Part of a small language model's weights: rotary positions.
MLP neurons of a small language model. Each row is named by its layer, matrix (gate and up: input weights) and neuron, and shows model dimensions 0-127. Each number is 500 + 50 x the weight over its row's rms, rounded and kept within 0 to 999. Numbers have three digits each. A neuron's up and down rows have the sign that makes its largest values positive.
After each neuron's rows, "fires after" lists the tokens most often just before its 100 highest values on Wikipedia text that the model never trained on.

L2.gate728:440595568527518602471494600480595543484662506479541554503511459520507465355514505454428505545563506470483457495476476518589554504515473540517556462501413550424499645487557487501566435524448544604493454387503560485558515439501549432457529490421505509514512491433558562498535513513506502502485568553503444460534491442477457485521563545539459566468497519527504528573519479424464565535467
L2.up728:449464483445550591430426576481459503534633515492611549535495395471527401431454520477466492549583376382502492424469439502508587501516591508566546498437436615460545549492478519543581401481457573510501515400493558546534477527467455446575573472364537554544524479452522558583491475524504514530508473604449490500471542475483439489501508519511484528469555500443504547444524595467527615500450
fires after: " ", " (", "_{", " −", "0", ","

L2.gate449:395521459489430571454499572603514505518460456524486446504437529525536386464495456468509511449516483526466427480497483411436445502439456570504495379499556487532513498480560479439577437595512561470479475568398514483479532487492489506438628475499540474429471555524482471525544469559452488559433400387510508421589488465475412591577473500520380464438426582434524556452475453516447524575515
L2.up449:452499460444479566479498437504471569527465452531496481547564583448509434518502519484491553490523483455559459404571556498509544536552472521502537503348467459493569503506475537416509466522447558416502509463496408499515476402633494524431540457496530456587398470516460509496460524493576496532556481458462465480456495502520475552432555485552397459469438439509438523452495506513466459587539
fires after: " the", " \"", " (", " of", "The", " with"

L14.gate972:509502498456433464491525582521487471524551555531550568450569420479596486557518499552525484579548510536560601574577454537553414500510520459511542520430502513535532481609500503575489552462454497375455468521454473418477483449406499558468524504531499542501516483511553476482445447446513435456558534463494539442446456468477473491402440481551641461469457502405449471389475551583505450400480
L14.up972:587512524526466477515439588549387481543517501480582524451501473555539551507477453415674471461506438498530451507467489501567509559531548441533515437522512479484464444499490394446576420453466575514612465495564469564545523495376540480587516421540456556562458458489491502514550552565492415560565461465438438501529545411552504417470509490500542505514432587456487485479495533497538602506462
fires after: " |", "\n", ".", ","

L14.gate594:557437472516523542480479415504474449499553462505484512445445402528513448528437501500547521548415510485498495467534549505555510526482489491533607651489449469567559542466552469445549591420455588526570629355509421492606497409483481346540503454434526553482557486496485532494558551515493473445466489496461494568536490400506475473498588619532505470540541404506424511548521547462435482510558
L14.up594:452526487478577589421545483569517393516489437450589546530544506478554498555463515455582456478462448529470467505437499478527571412515565550552446450511458587490447534492485578472571604474500461451503547490531495487342572530555521519484454480462486488447536488521522451549459435476504538447515390444443583465554481460423502448460529486422573569551547414438550463551547583419537499477513
fires after: " |", "|", " three"

L12.gate1001:439470472461519541415465456465605410600474438480363543542472478531492549524476496490506490450475553497520556537516430483375430513559450532598500542427497538521481552577476538516442520444534430506513520472550492561605471529466462537482524470500595553504556514561494441442505456471601435634426549566514411451545553480472512516517529546480387531459565484466559494488476476567547477598434
L12.up1001:421489529519462557525458500460397501538433463517442498598499508571475446469495498440449511545661539492405588445480500488516490531419506551485510455471456539541467457528582522470485406481489525519461547417502402497594460603492617458475506485531406539491530468496500526487447464397558536479512481389527549528565547495403459448453544527525415472542550509386542416458533495527490459500519
fires after: " |", " the", " ", "0", " ("

L10.gate560:508392500475545520547540501506459530638516536439592491474507450491484580448446512536449543519417521501548443558443462416380536481529465552515590534440465461500578471554418590577413521422448491466479429558490459565552460517574513511520419521509581521601586506543427508512515464444486478503576529608541435545504434536527498418501551451421558548484480516452436487396446465465474504536507
L10.up560:516458540531490541578537559474519544661430560473507503510491555457479577486478474553460517494459632503559558491472475380396480463542500544496525540459444428532503532498533481570460480493549495499486503527473399429561503418503523534522490538511448512552507512517475513587516564544481494491533583510504416502519381396495530435505599453528566467443501579499509459444421554497474416494538
fires after: " ", "-", ":", "°"

L9.gate300:450536483444514578500419544374480582471621369445503490492574461548495536575468465573567520515529522470414422625395530528418529484485566504341552533572502496565462546543516490490485588522452553525490559528495499511572458431479554494471525556464554427499473517506496453455419461412558539499526565537548616447454478455436416579453493489527385475570550503520488541519546444523524526520461
L9.up300:519393510565425507529459321546532464483541513443447427468528550485453463456462594503450518532506512394499581518407492453532478483439509541488494393445453448485501527490523463482483525388470526601451536381503419595516513554495574539451564450475477489482549426523551555590609482461440570542605593428501480466474545519521488556579498539472532473504522412506501404552505463431509439465417
fires after: " ", "°", "′", ":", " a"

L3.gate1015:430447514500418464515451430469449504438541529553509487500529453504499468580474370525557472494539402388578455495440380448546484545446546549415526450513466497451571430461513545488504524492575533541467519455531429397485578375364437459513509446521523451555514461520498558527573587495576565490513438486559513493534491477505454519420535565547525492550529529611558518495527558560437514433478
L3.up1015:575525517456475510521512532484471524408486457495469551494504538587543516598498442517474427484510460370502443531511416524449514547562534463497570365517583432502575496439524576508538530576521509452502537462557489510560508398461473564437507435469576464524528498465513473465595544479499536493481419461482539460493481473507502590455536463493466447606677431526600555540467469561494482541558
fires after: " |", " (", " \"", "-"

L9.gate785:533494506346441472481578506412550454518481488603465409441494430579475506540517452533471451561478404546499457469473373414573535535523408495508502428619530500585452459566488472522507521563533476537544501535497471415517457477487533507619446467611452458466592497473486465439466475469603579404569464562572451538545474444439427468421570477530496494419425485586555453429549543444503460500497
L9.up785:425462477404398555494512462485496413511479576480461491510490468475460662517538491515439559431535501581505496522410530539468501511484509557466477489454412494495426475538532540448492543456530539507513437546552482544518521526534543506461523513561510563483559457507450495468471528512543510451500459594496482463571477467450477557448523474561478496434586471490545501429419509542613457514477
fires after: "\n", ",", "9", " September"

L5.gate770:523461585475521553519504503488496562513435491507557415494484489510480497404495465514463503482583526475459529544470496435530510521485398549616441464508592444485494526420547471575504592485523484561516419522452529495555501583537517554525455440467526469564576509448393463423536477525487532537426470500540462496513495434533452517449622593401542501553516546439461505407455462425624485511525
L5.up770:456441554507476459494533551535598506484515474507554691560496511491518537516558535574463494495510565555563480554536524516502439483563496551420503467485539625526523503512477471554518505562542498481546527544545437584525524529449519484451438451507420529529442533464600445558494484453433554437515489477512442468580495528490537428441437559469487556400540499496465433450544427460507492461453
fires after: "1", "2", "0", " South", "\n", "North"

L5.gate438:478424486462379526384461597487449546533533439515452520384536523465523425605522557468476466440490504510537571597412441459457495513543525567472488499486517507476494454528499458556485534507508534494489523486493529522564441466506355482555449544515509524457577469417508499541537420453544580525571405520494509520477369503426433491503430435503442600491551529554551486497550595473542508519433
L5.up438:455512447559448557468519553613509461556551485412459453454484506417420542559448503577575613497460498522495510526511489493558460511528476570520520518529473415451517541555561506502476580478467551465499399504541566463499481557500547484496515457437476563501513422473575597484504397546433538437488449496539514479512525522591484542604518499483519531605515535484368448504493486469530513530423
fires after: " as", " ", " a", " |"

L12.gate875:536479503479476551506484529619440581527477520495522524455434611470444563563636428456530470471479585409421485503525555560420469480472462526640480576458575543500554461474488492473471558506605441486565467458500520476510618492510519559501515499487622520435519516535457415450492506601476458500516529534530518553476512461487425512473437492565498500500472476473416426482552523533545574437542
L12.up875:510395531531511518493463471521595497521457513500481439481497524480529449551468540463572486521470518456577471560532428546502520498413547499517499461469484409495501337412514539445463496510503515475389441550541520504568398429576449455473515508535525509436578601537502507430504513469592580515576495545507499507504548471484481481408458550454535587470495507540506546531570574523472463556445
fires after: " ", "1", "0", "9", " |"

L7.gate902:512445456475558578500371601448581418618468496525525450567410435451462524487474513515460461551526483467457550495409541546476526591442440571509465419534556512506496500558539575571433527397486480413470454488443484559523490405430448497525464452457546491563468576520545484476482504445539495516553469495504471531487391426563648543474474507443595484490438417436456538499541413448469499543456
L7.up902:437513456557483361530479466474498487503526477455531540439440461497566514375521540487461522493553487470577481460528532508436546586514485494467489427491520498550479458503602522546490480493449500516463520461518496563555540508423508471381496461463410469502502533542492563452405558370508547549581546323497521413520502537461466504450437516489501482576466509550363563487475423497466566574414
fires after: "0", "|", "2", "1"

L2.gate857:487465521508545478426478469508485479558483486551463526489611408436468521468526526479487549375487487465526551442443424499553504445475578609468461414495536475535576500469430401539504547515538654470408613431579493556497443497516466429515459551523476512555518523633520528477547524515497518435572467488550526455541602466421529574426507571485531474446533519520463490539543482501477438621481
L2.up857:466533543594569578501480520514457425629433458449465541543496480445483553395497489501458499375522520469505506503493372501451540512504587556484519480497541537511532514518515474531434494407510559504412609475546469581429481491572482485536434579511442495433532567578561412502597429468473507430586524421538520567515552458467516451383480521423526500526551464483459483505533480476495450557486
fires after: " |", "|", "."

L3.gate2:467443496459493562393454509581478503493432552477456533548468522530442478600572487544447552510442472514504482465470548475423473450573546496495537467376403505509568465482580470500498563484571489526488413602485518517489546598533513582546497460585503595466488556603509529452405467551497393515515530562485483415547435464483489472462415510583471501467560522537420492511625545453488528518443
L3.up2:478522420423474502418452508461484531489518510538495477516439542530527572559443532464534388486544466458534471524569441535468466523482509424444434617456479512509500488522615453509499461459460462504415477521441530456444466448566558511522418498448539506493570469531514506422550377498536519355468459472488565534497564517468507486481453474528572492541546543523425530494492473484444589434521
fires after: "0", " |", "1"

L12.gate186:544459571507531525482555530553455512479416542479444473555498447569520521476481512462455485486498440501445494505524546405498475539475512498582508482468392475494477498523500477593562617606462485536530517517521391557465430531494487522414524545564545542465529574483499611418494514576473538536391448504444509511500529468473524461549468493531440488459459499508502609570516498535528362478612
L12.up186:590515502507426511454455447400547545542511479499503554468455574555522497468546531526423594571503476581452491442572512472553472529505506597423468508560608490588405497506498485528496482488459569547457545528430499581433527443487522458653563490451478444556635510460486497506505455362462545525491472509533427387508517479529485533505487491542538541406503515552450453465575516551421504418408
fires after: "1", "2", "9", "0", "4", "3"

L2.gate59:460455532523408507503535482556436445506441481525586498477485413476488547589547503499539477524448465443479424422604446518462497549515478583504432550408415472440529472573603427479540418521448519513566517486545469562522543494562470436488524459522427462444497507544499515489475567403462536520443468470498463411544430493614442579409501504474505455491462493533481480456506543506409505608513
L2.up59:461463544556453534564544472526605491510479523550475549427507526367449434449509481513508449480549478551403499409542518512521514493430454467524503473439393440552505601442551534459536456491557467506460438511468505509524519419533500506422416578385482467477482503525520450431498458490502532635498494434441469466470549561535427495402555514443468423519544466519533532480490522523512515500465
fires after: " (", "\n", " \"", "{", "-", " Al"

L10.gate744:510493389506476490509556518461481484563472497456445500568545351420461445541502537490439488466468505571554519539590539539645592462515509463495545448528413459483444598518495454510422565501436454482504417474489519487554527514505470483524432359493537534458486475504566572498607483545518541478484493455531540438500484550349419552580475544520482491449489517491556418509501521536560574471513
L10.up744:568494444547516626574487500549541460453489473557498590490476449428508483449552505555431486392429517564600484459464510508565512575450623419483531492594452529454485535451485447434421540569385540482490412483531527389491431544467526495529505567519550477438548535508543543494548562495469478551433481517562492444590516494462538554567449510563533471550485459492506422501529447514487453480483
fires after: "1", " |", "2", " American", " "

L14.gate126:389550556438509540501413593471566557487476563490546484502571551579536495530505457466471445537502557443548453484611538626495560552486477484489462513497461514538543588550515476487554455580614471550482562521478457472468514444570422434537458418441486574546475533480468540431542416476559473437464570529479414458481486411496420479467499403477457499499549423556567582443446448478522494540411
L14.up126:451587523595481650557499464562543547573476559545494524507604484426449533524463494457425477571420541420495477524411576474423467422449575537533386495568460433457501501517548540479498438393504494485439567421481429458488543452529483523494544559532545429528516507529492527488467522428553492510462487590632575505513538561496517525576431496415437552467545469474447475629480512430449523569433
fires after: " ", " on", "born", ":", " (", "1"

L3.gate170:443461502563523561544488552430554513426533442472544478536531638534600628472545557499546504500560469420482398518529474561601488442539510467553648520462395458536524475412484539424495509548606507544502530443539543501440496470557479517438486472466534507551585436490487499475515441573525482535383528509442469639462475512522404604516395487496441431476456481489515506535484541523567492592574
L3.up170:543501431541529593485513509474523439495490520402582467502557563596549557471629571514527478472551488457391538444513515579526458500548540512543471530485487475525518516528436432515570537516576488622517512481466535540404572655562541561534545446448534405444566399527485525497467475519509520527470490589520529595552496575426434568509379469578496457472543543520528458454460545551568533494487
fires after: "0", "2", "7", "5", "8"

L3.gate346:497452418510380465403546531496516552484517431519501482513465483487368401549458458525375475499403562450535510468484467449535484589483553615406492484482513543477546528574424499469544516442426483513577461440398496461585499430457445475456514593472497470491445444450494525441401531508549571528590509527566489484505465462429479547481412558545485477408518459592467439597540536547440492589511
L3.up346:539521455547560546498527417592501543524413470482471476459445537586448421525452448397469389521541501502549538505520449520527508481550478528492610437454444557479549479469488492442497517453547481516557501497467490490495573509454523482502456453462414511520508492520410461561428442453566498551407488511443503478607406440477432508481478551495514502530528390490438410566609488656502608467452
fires after: ",", " |", "-", ";", " the", ":"

L7.gate856:479573443640580480491365380398598403429514511416513524509511530509520572528532505549475499497524501495471507451514463474510508554569498574519502476463461510564504460455517498535503450501488493547557481569491530553517482582446447453495501539508412521522483482496618557543508570542535436520570430540432536525482531443460544519486552549499432466563410531553399477504579367422462491521549
L7.up856:516435542479555517470499497476472499436443520417414323492542461502431553429433549463499556550418554524517438583475458509504426522546445572550482600445451508479474492560553506473518535520518467498566567469466508488528476454454562429452494515485511617521549553512399528454533454565480546520480457584531580519560523419535521371442546611547535541468538484455561516465494478512608512525435
fires after: " as", " semi", "'", " co", " Hong"

L2.gate799:500516500480423528570467519501527464488475421481535511482611447521463521487370490456461502488518373423457486528511466478487482591480502443426500485522448509564581550485529468488596436464491510541573508499481580495552476477614412468489555516455454497485513541537467485455411433493583496468614519464588539431534471483426501512471542473381521495506515518498467464411472558498387461455399
L2.up799:507447465505491559561452511450446456531578521545496573400583455520416484472499460481422436510420449471434481586534422598500495502525518494484413527475483444508500590421516521462510512375536498618534550453493450513577450503500462471462448513447463551514522610465507461538546466577487617491542496513428537433536498520433451520688529483528557470454563505510493498517507525450420417504503
fires after: " ", " (", "\n", " n", "_{"

L3.gate919:482590492413503406513549524478493450519566460448449483532484557545598413553574529502429423590469486520538444424479518405526523484507484446517524502501522470545537487514483473513458534468408475436466527530569504493426519511465473470565466424514578447551454440488453550523562472637465420470473579474535467509551505539540520507562475554420449403535536556542471483532486448567470460440504
L3.up919:431557449537599470501495476549455436458502499449450491486543581520476479511523526437554503436509468501515496501470540509537538533485492566567552484455501546520528449471474473533538541535488493555511611490520555463434486521454497548516492472514507521533462409577593504432518450555463442556529582545594466555479535542595449515445418538543498503499506517494550516460594485511544412522522
fires after: "0", "4", "R"

L12.gate954:510446499528424411490462454472454419396594491548469412442484552516508474501477393461503481505561506488494443440504420469515418553574500522575607492530530495493439472528524461520480592501390507518549440493514507562482501497580517439526547344564590473535452430445421499559436517542579539425467409523497434444421552510520554479569574513425576446501502566502471569451464516458497440521555
L12.up954:481419476474454523506623508570432445503452485516499523459516459393519496442573521355510528494517556561490479478562558506558576460455598586481480497418479514513406489542525458425461545465499484565438416431520482509507492467482532584501468416556391528590532548462495543503555581444466475460493498468443546459585501411477503487475464630481520528503446532460388525447463470579552499484504
fires after: "\n", " |", ";", " of", "|", ","

L2.gate12:544516482538522574461429497484492490543432515519588395490514516516424503435522535515412548493478583460322527506461563527525521556549601509509455539544480420570451562529489374542455522469562508547487546541458539463482537591461507493509440496442444487460463500497527534521519470496586546497504466562450525517561486447537593459550475551519488503473418541463495538462481474524506414542528
L2.up12:448425473466472608458439531473449510501473479478481452502518569566490537513517478465493522524508498403462450457458458563521504486495531479526389542516436454537519593603485523476510524407479459491422439549431534560532485532474539385553458534465487530497540484490464502464447446383480525477497498464437498497441562495480448516488552470498501518459509573418577522370493589539471544503479
fires after: "\n", "|---|---|---|---", "History"

L7.gate50:559420364462383428468507451508559448528512483542510495515512510473545568473437503488432537454464552500588533518581515464531492524505552523512525539467456527496509536517590452551452481586570490476506482490498426466515478534495512463554385474489462566541582471514596465486494527486404575508503442501479593461498516455506420561433564467492547460583470550537530543510588446476432421527507
L7.up50:486527464381441535494473453476573479424478496505510446500532383561519583479459515505522528344473444513504490467496460602518451459536525568480512515557433532389493514450456526475458522471502472488427451508496502463501442533430487571528476490514491427486511511471504483532428506454439497547583510491427533531522534498490563525472453567521566491489479488461575575517513503556493505567436
fires after: ":", "9", ",", "′", " the"

L3.gate167:440534513538385511455483453469429423463481454610463418390448516474488407491462558509533470509495481425482539518462472459514592522488384558485423450468469502517488491490460423497521474535491550455449536423421469430510493540543414431480479516496394507529522498523565625536519471499526560490462566378551437539587540494534421489451582413525472484480388493463481419452509432521494562591553
L3.up167:405522532515438517517515492505430466470482525499480538444466566450488470478511530540505499502451586534535443545535549523551522450439526429505436423486483544564464547446583443470553488478548448367439521473504501481519479451501532516468457444482478512553576393443489547484521380516556467506487527490457411498498461477568486379587540465440534488426495570520521481484562506571506475433481
fires after: " (", "\n", "-", " \"", "–"

L7.gate587:496505479528547518497476536404494409533553492553501441477434464516520524450480430640509555464593494510421499512527519494472504470497433482358589488453575445459479511514454477537481554522470490491357608561509517507523481468439499394398533471464527563502524600519517505455455570537430578500582508417605434414490440476455471469502592492529528420658560446552493579554456509497421499551499
L7.up587:578457520545502645530531570516444537453509558569449529516549473580482497484520485448495527441539505438530504533467501544436493487496464535486491479357503506497547535486481446532589574478520457602516489546461539410502548479470498426498469478546474519489541582552445505430510506502462561423490441550493413501492449502532447475519423474487471532489493477557585614485545541544496498427463
fires after: "1", "8", "0"

L10.gate945:488341405509501413483554557460493522510505546515523547581457452354494563585459495533433559465643477534458557546603546529519433571426485503453451492494448432479498523495522496504432465559479556440533445444529466488462544453507464466435444437492542447531434443436509531471609426535422466512473424464469561391576574485539473508511440476428505433471448490455490444502534489563526531485478
L10.up945:541526503565433587577437531467496484477557472568436475434431466467446515431448462548472474451466457497502448469507556477540455463472573529433495525520474530412507502513542490483495506519479532530454486401549558426461455423514506527465492374571493458489568531416508376428475514431466454513501603580566561531548474520423534468408469553514540378531541475427501584511390456428542470508486
fires after: " |", " ", ","

L3.gate138:521545505414479554435562505523465532504456441479515457516567526606464461400501400369430557458525477442486498502465576441436428520490483450532531417531465528440452596495422401513383639460559428467511495479577523459465505515559462524476461534526506594512397568488403523525582403565390526537499542516480447492605506479435513508482474562504474482498522536479456460563545465416568538475508
L3.up138:399622501556529489588485512407518428482513550520447581511533538451448595441483547544474482472477535437465528406470510550520480441508416543422485491558541530502500470462619472431513556454551443555510434550548492453502547524484510484526499510495503494536554565624509487477532540480487542462476535412538556452539500469500508509471527514474465575546428515568524442578520438486469632447503
fires after: "1", "2", "le"

L9.gate325:510476446447462528417452590461591517485415561555463437496514483509432527526500434572514550586465505529531516400438472573473516447510481540457519455449504354528483482517540487533528509486515429521584538486415494547501415512397425633477468576489556533529452529493500469535530517560449455480555552519507435452497489494492409476533430424574472502568504494445487417549518597565428522518505
L9.up325:482477514606474558496556545559468537499426498475456461479453577490426387529430530520517544585438433434458452454550601458471447573506650435470461395508449581469561492379453474497526442496543503417453453513548418515475436559471458519530503484455510572504541446564495499458599418492451542420470481496555461540530500545493518447365584432547614563593444528520485575609448494514511489479503
fires after: "0", "1", "2", " |", "3"

L12.gate888:537485424468484413521479539534510390519483509449478463533581360501555528516434509553451423573522566473466431495485418556549477561497472600599503531509555529525453492398445444519550420414481522460562570461475496481572516449493475447508519496538493516492423486459409556561522481568515496534536462520481476496516482487549511583485536625508481450539407524521477562419449433496503401473486
L12.up888:519510420526446507558548495550555473440459408603486523566513499539541423555505512504566524515465470573490561494513491483479528612405428483452443507495498538642507513479402470498535555516580521530516511557503494584471552485457584596427496425487436457454467523588419519601484499488540446492581531524549528449493420507538436477480549500474489541552526622426527484459433619535519511457518
fires after: " |", "\n", ".", " ", " ?;"

L9.gate526:576493496469566666492469500517474507534458456594460524549580545640405468503519398449557575603433446402491517464469470437496459429616481466640514538601536497542491387469542442456552483488447498399504534475517533428501449496496453458507451418487517485490536485479591528523455537567526497453467552480475482498531500359591509469478556462484491524482462503502526552543456581510505502544535
L9.up526:535515484414585527440498580455495466438510574543466423632490478405500549530512540536520475520558412588474484523506524510461512516495435434473491536557473519543514434543502488420541550506532500463473437506489424497541537512537579543507424383453476439518443516525502501506523428521496491467537481564541518445505451526452535492507521505524555526516589492435546349452506553481537552432463
fires after: " |", "|---|---|---|", "\n", "|---|---|", ","

L9.gate546:498482385465487555527525428469485502501493428448504472566482354524430458477557560488538445491486499580551446567502426518598461539568562425551548549450525525497504464477554476598554527479441576629486532489542492430569531494539522573538435474622426455588492444490554503475396514530593581426520517501566430411543469445473514422536539423460472511508509512517453563524539531541442408519568
L9.up546:438517451409520560475513475387491460506530492545490409473518536520535429564448534549447551386543505572484361468478503549531464519522502470530515498467497537504538484487469427566491506549441441555407423538517562486518567476497528477511442507452551571436482436485548413426439527506546623460574464531488450520587620515530460493573442565516459616423576544515551408552479509538473482410442
fires after: "\n", "0", "2", "==", "9", " "

L2.gate777:501429401461450452473566519558496484496501447430521465452491499503482456520570541546514542520457467487593504527545523468566525584514511516480543447457460482376507464482536581509537490595503517451557578468535570464630564478577460550482522485498548568460575500637467562538510457464471506500563480492499506544580448497508384524464496545558470473466485396488491506435495440447385482519483
L2.up777:513396426517520462531486589589521560443661379469453466484513507536450469434483459592527583441501562543500380489502504571489433542537484541459449449578426471456585525392505564423452382481526535544529498545538588444489598526526480530487447408519516477452444524446529492498450453552496424556557495535537535484492501551509439598538493538437426541513543450472508385495531435433438488464450
fires after: " (", "-", " the", " \"", "1"

L5.gate233:453621516508498592499549444503538501403616521495536549480478553429493424497522456526513505421473585479538500484493504443460620431499526457629440540512511443484486450484555428391435490489493578506575434434514503557489504498570555388521543438461503505467562503474516535514524476510488529413519523497657384529562515499572467554511557504510437489475497552508514483552517493550496536458443
L5.up233:529496600548538475466513444460532485515478548481520492508433482527489475482525516476414529607451533439374491393459468441457485514532587499533520476555485521416552550434481496450457447479550522418436466518503558493524513463524440587397545503500446476481544544470489493413501537522570532545627458543515426489441453511536566571516489548532444458551458513612516531500502455538610500458468
fires after: " ", "–", "′", " |", " −", "."

L3.gate241:521379474562529549519495536480455517535499422535529493594453544471464466432565531531496545476411402538388534438490523550460479526471580525552537573455453437482567488517476537516381454510574518452361475501448477519579554475511622532484484421487494536478488491569581576515494565553535506648485532472418599474454501532533612561473516541505622480586451524394492481463557506537446462434511
L3.up241:544462502607530546447445538538473493594472536537516556485568506479506498518508505506533560534460451517467514380491506563539450502570521385492542479496379498502519515451503499440424410496525456487470504507483529543512544514425509436501479553459464495538528483523485511475474544557566421550527523486511562467425548422612549440520585469530479566456504471424504473526478574500522533461471
fires after: "\n", "|---|---|---|---"

L5.gate885:466454483476580447532545500504460580494472508476427508482452472549451533472416440602464449518438504535438405443478494573447509634536564529566609552378509553426484569514521507495517541532506507611496506466449438464511515428556556539461522572459504509531459395461563544483474435527521497542499533467457382571546579541463444463588513441485489529489489573470456523492423521514504510528555
L5.up885:534503488587488493475481534450542479526543579498551580523517526394533529482515528470521545512394538468509533464493576424502505592475468535471535483534486557517541436478502413550537440500541460536529573550465508541530490515537411456501564523474528458464566557489487488496544483444459525379554537523505499436583507417497599574354502474613548471514551447526540571491452591486517493489529
fires after: "0", " "

L5.gate348:486481418532526565459499488412557465461526512453402498561384618441538491560511417532482561579514419442446456436542471455532471446482555518522520481491472493504484558484423497541524478493522521495453439536565453531491635548451491465517437483479513637526442561581561476476472532500417450487526485510485401467423415436542459534543480412543490504513548580537432462519483525449417570523568
L5.up348:544482475496582533443508561612484416471442618481515366558560524518481510516515460506490531480522522566467456454545590587555557534449433555546523526467483468508490472510412515528549553518487521637452520464551519513474589576477591474529473471432432516463576455449484410535466473551526511492522516522518456544469567571554471491502428495513474447623505387570568499476493426578504521472502
fires after: "0", "8", "4", "2", "1", "6"

L12.gate610:429487555468474499381430529538545400490553605478522530486521558565502548495527492541495451504508521530512538447502617585525441510519449458408453434477397529500467534526490498566585571538469552565522510552543469619504436483545446386609583468509498444506495510542565450427511435606605520509498426430442401509452528475512485478487573482482491485491489341562553521582436609462499486612451
L12.up610:506399460509465471530617439544420545627447439531479531551519493479491529538471532507502537418493552532485534454540472565492475515466543479456484497469440534538573387539630504498420556549600420476495451500538445516522523438562534474528375534502450483522543411572482492550521436459525452415587470500512550517512548445506466571565522590483414433511464478439529512553473490459414384408497
fires after: " the", "|", "0", " first"

L5.gate677:543510532430457604514473563459525568571515500524544506444538384498552489570471578526535558484506499427547489510518455451526456494538461562510504583606474477447507507439526525478467464495530444520506504393568551572520500430505385478612583557497458417477540513487446565439450407531498456494455529472530504479461440354404428408506586526481574440485534516533532572483448444467539514466605
L5.up677:456527414478473475401503419516494487431510468448566543612509451448534560514568493399551517566555432452506496523456484429443421500516435564470480520512487413480468418468478526442542410390500510573421515483522525400527569437535554547489500562511439545493564553468428510450497457541605517507528512594528518489536514442487524508384485443534527589519449524598536501475514529521506536490587
fires after: " |", " ", "frac", "2"

L12.gate494:464470512563445546441496553507609456540446508523527491517528542591558519483450423547485482459544465530447469603624578587550526547492445538567488472520388473483470465433580454540416471536481575557482502440443515550479510552529454480385587461462481524500548567530441507509432490516586572424469560461550490510495479541475483513511488427588458472425578509576524485497476459463525513467452
L12.up494:386511467492471518499452493478506457600393536461537502516502374456502477446455559482474487572457433535464518534439538522507497530559503522442474433597416505464518525453556506459459400444520593494543452590486474471537560438518550529521580453521416479383525560466513519542436457474447529455522531569535500501542468527486536550493577443510488530439522468557673500486573484554438445438450
fires after: " ", "===", "–"

L7.gate1001:502539442512495503468518417469429483495491515541355381522520431537551468417408547638490429444526623421469436474490482407469460467537515467630531435450513486471442595492462558494602493468467502547430485534510440502563477406479526514469486434523462479552471554444516403515411462561526493572541423477475473401538528510516447508522510508418456494527499534547435495540438570477576529447530
L7.up1001:485490494438467460544493499439489432492558472468506512382527423553545459567501466468457588436524513538578421510524502519526509559537477507509526494461537431529429450491573551570455479453503517538589503445497491512572472561509417515487522581444478529570591440628427464485534627518392526522542445516418427541451469471480521475511510490479611460485521539430526545495453565495515604472571
fires after: "0", "9"

L5.gate820:522448449457400588553544527500528481413568590560462544487478455417571517425512467546506509384454526395445465479484563438514589515529476567502403557439527380461469515535478551497509472552432557545468461511447473420509523442521476431577633503530459483419427578509469510544393475478475429481540548487443530368563467474544485443495518505481548438522578497500506436456509494517469518589495
L5.up820:472505581527512478496496631446519425531496475503438499524540456492498502489448458523507486566500421451515511532547486484402561473414498536518508535486469471463468450454436468499550513438644494466492514465484544381531467459489409551428502462550525537553447524448527546464492541539481432491479541537527474451529469620556395440470523523483509424445550420514581505485457529467496523469502
fires after: " —", "\n", " \"", "-", "\\", "_{\\"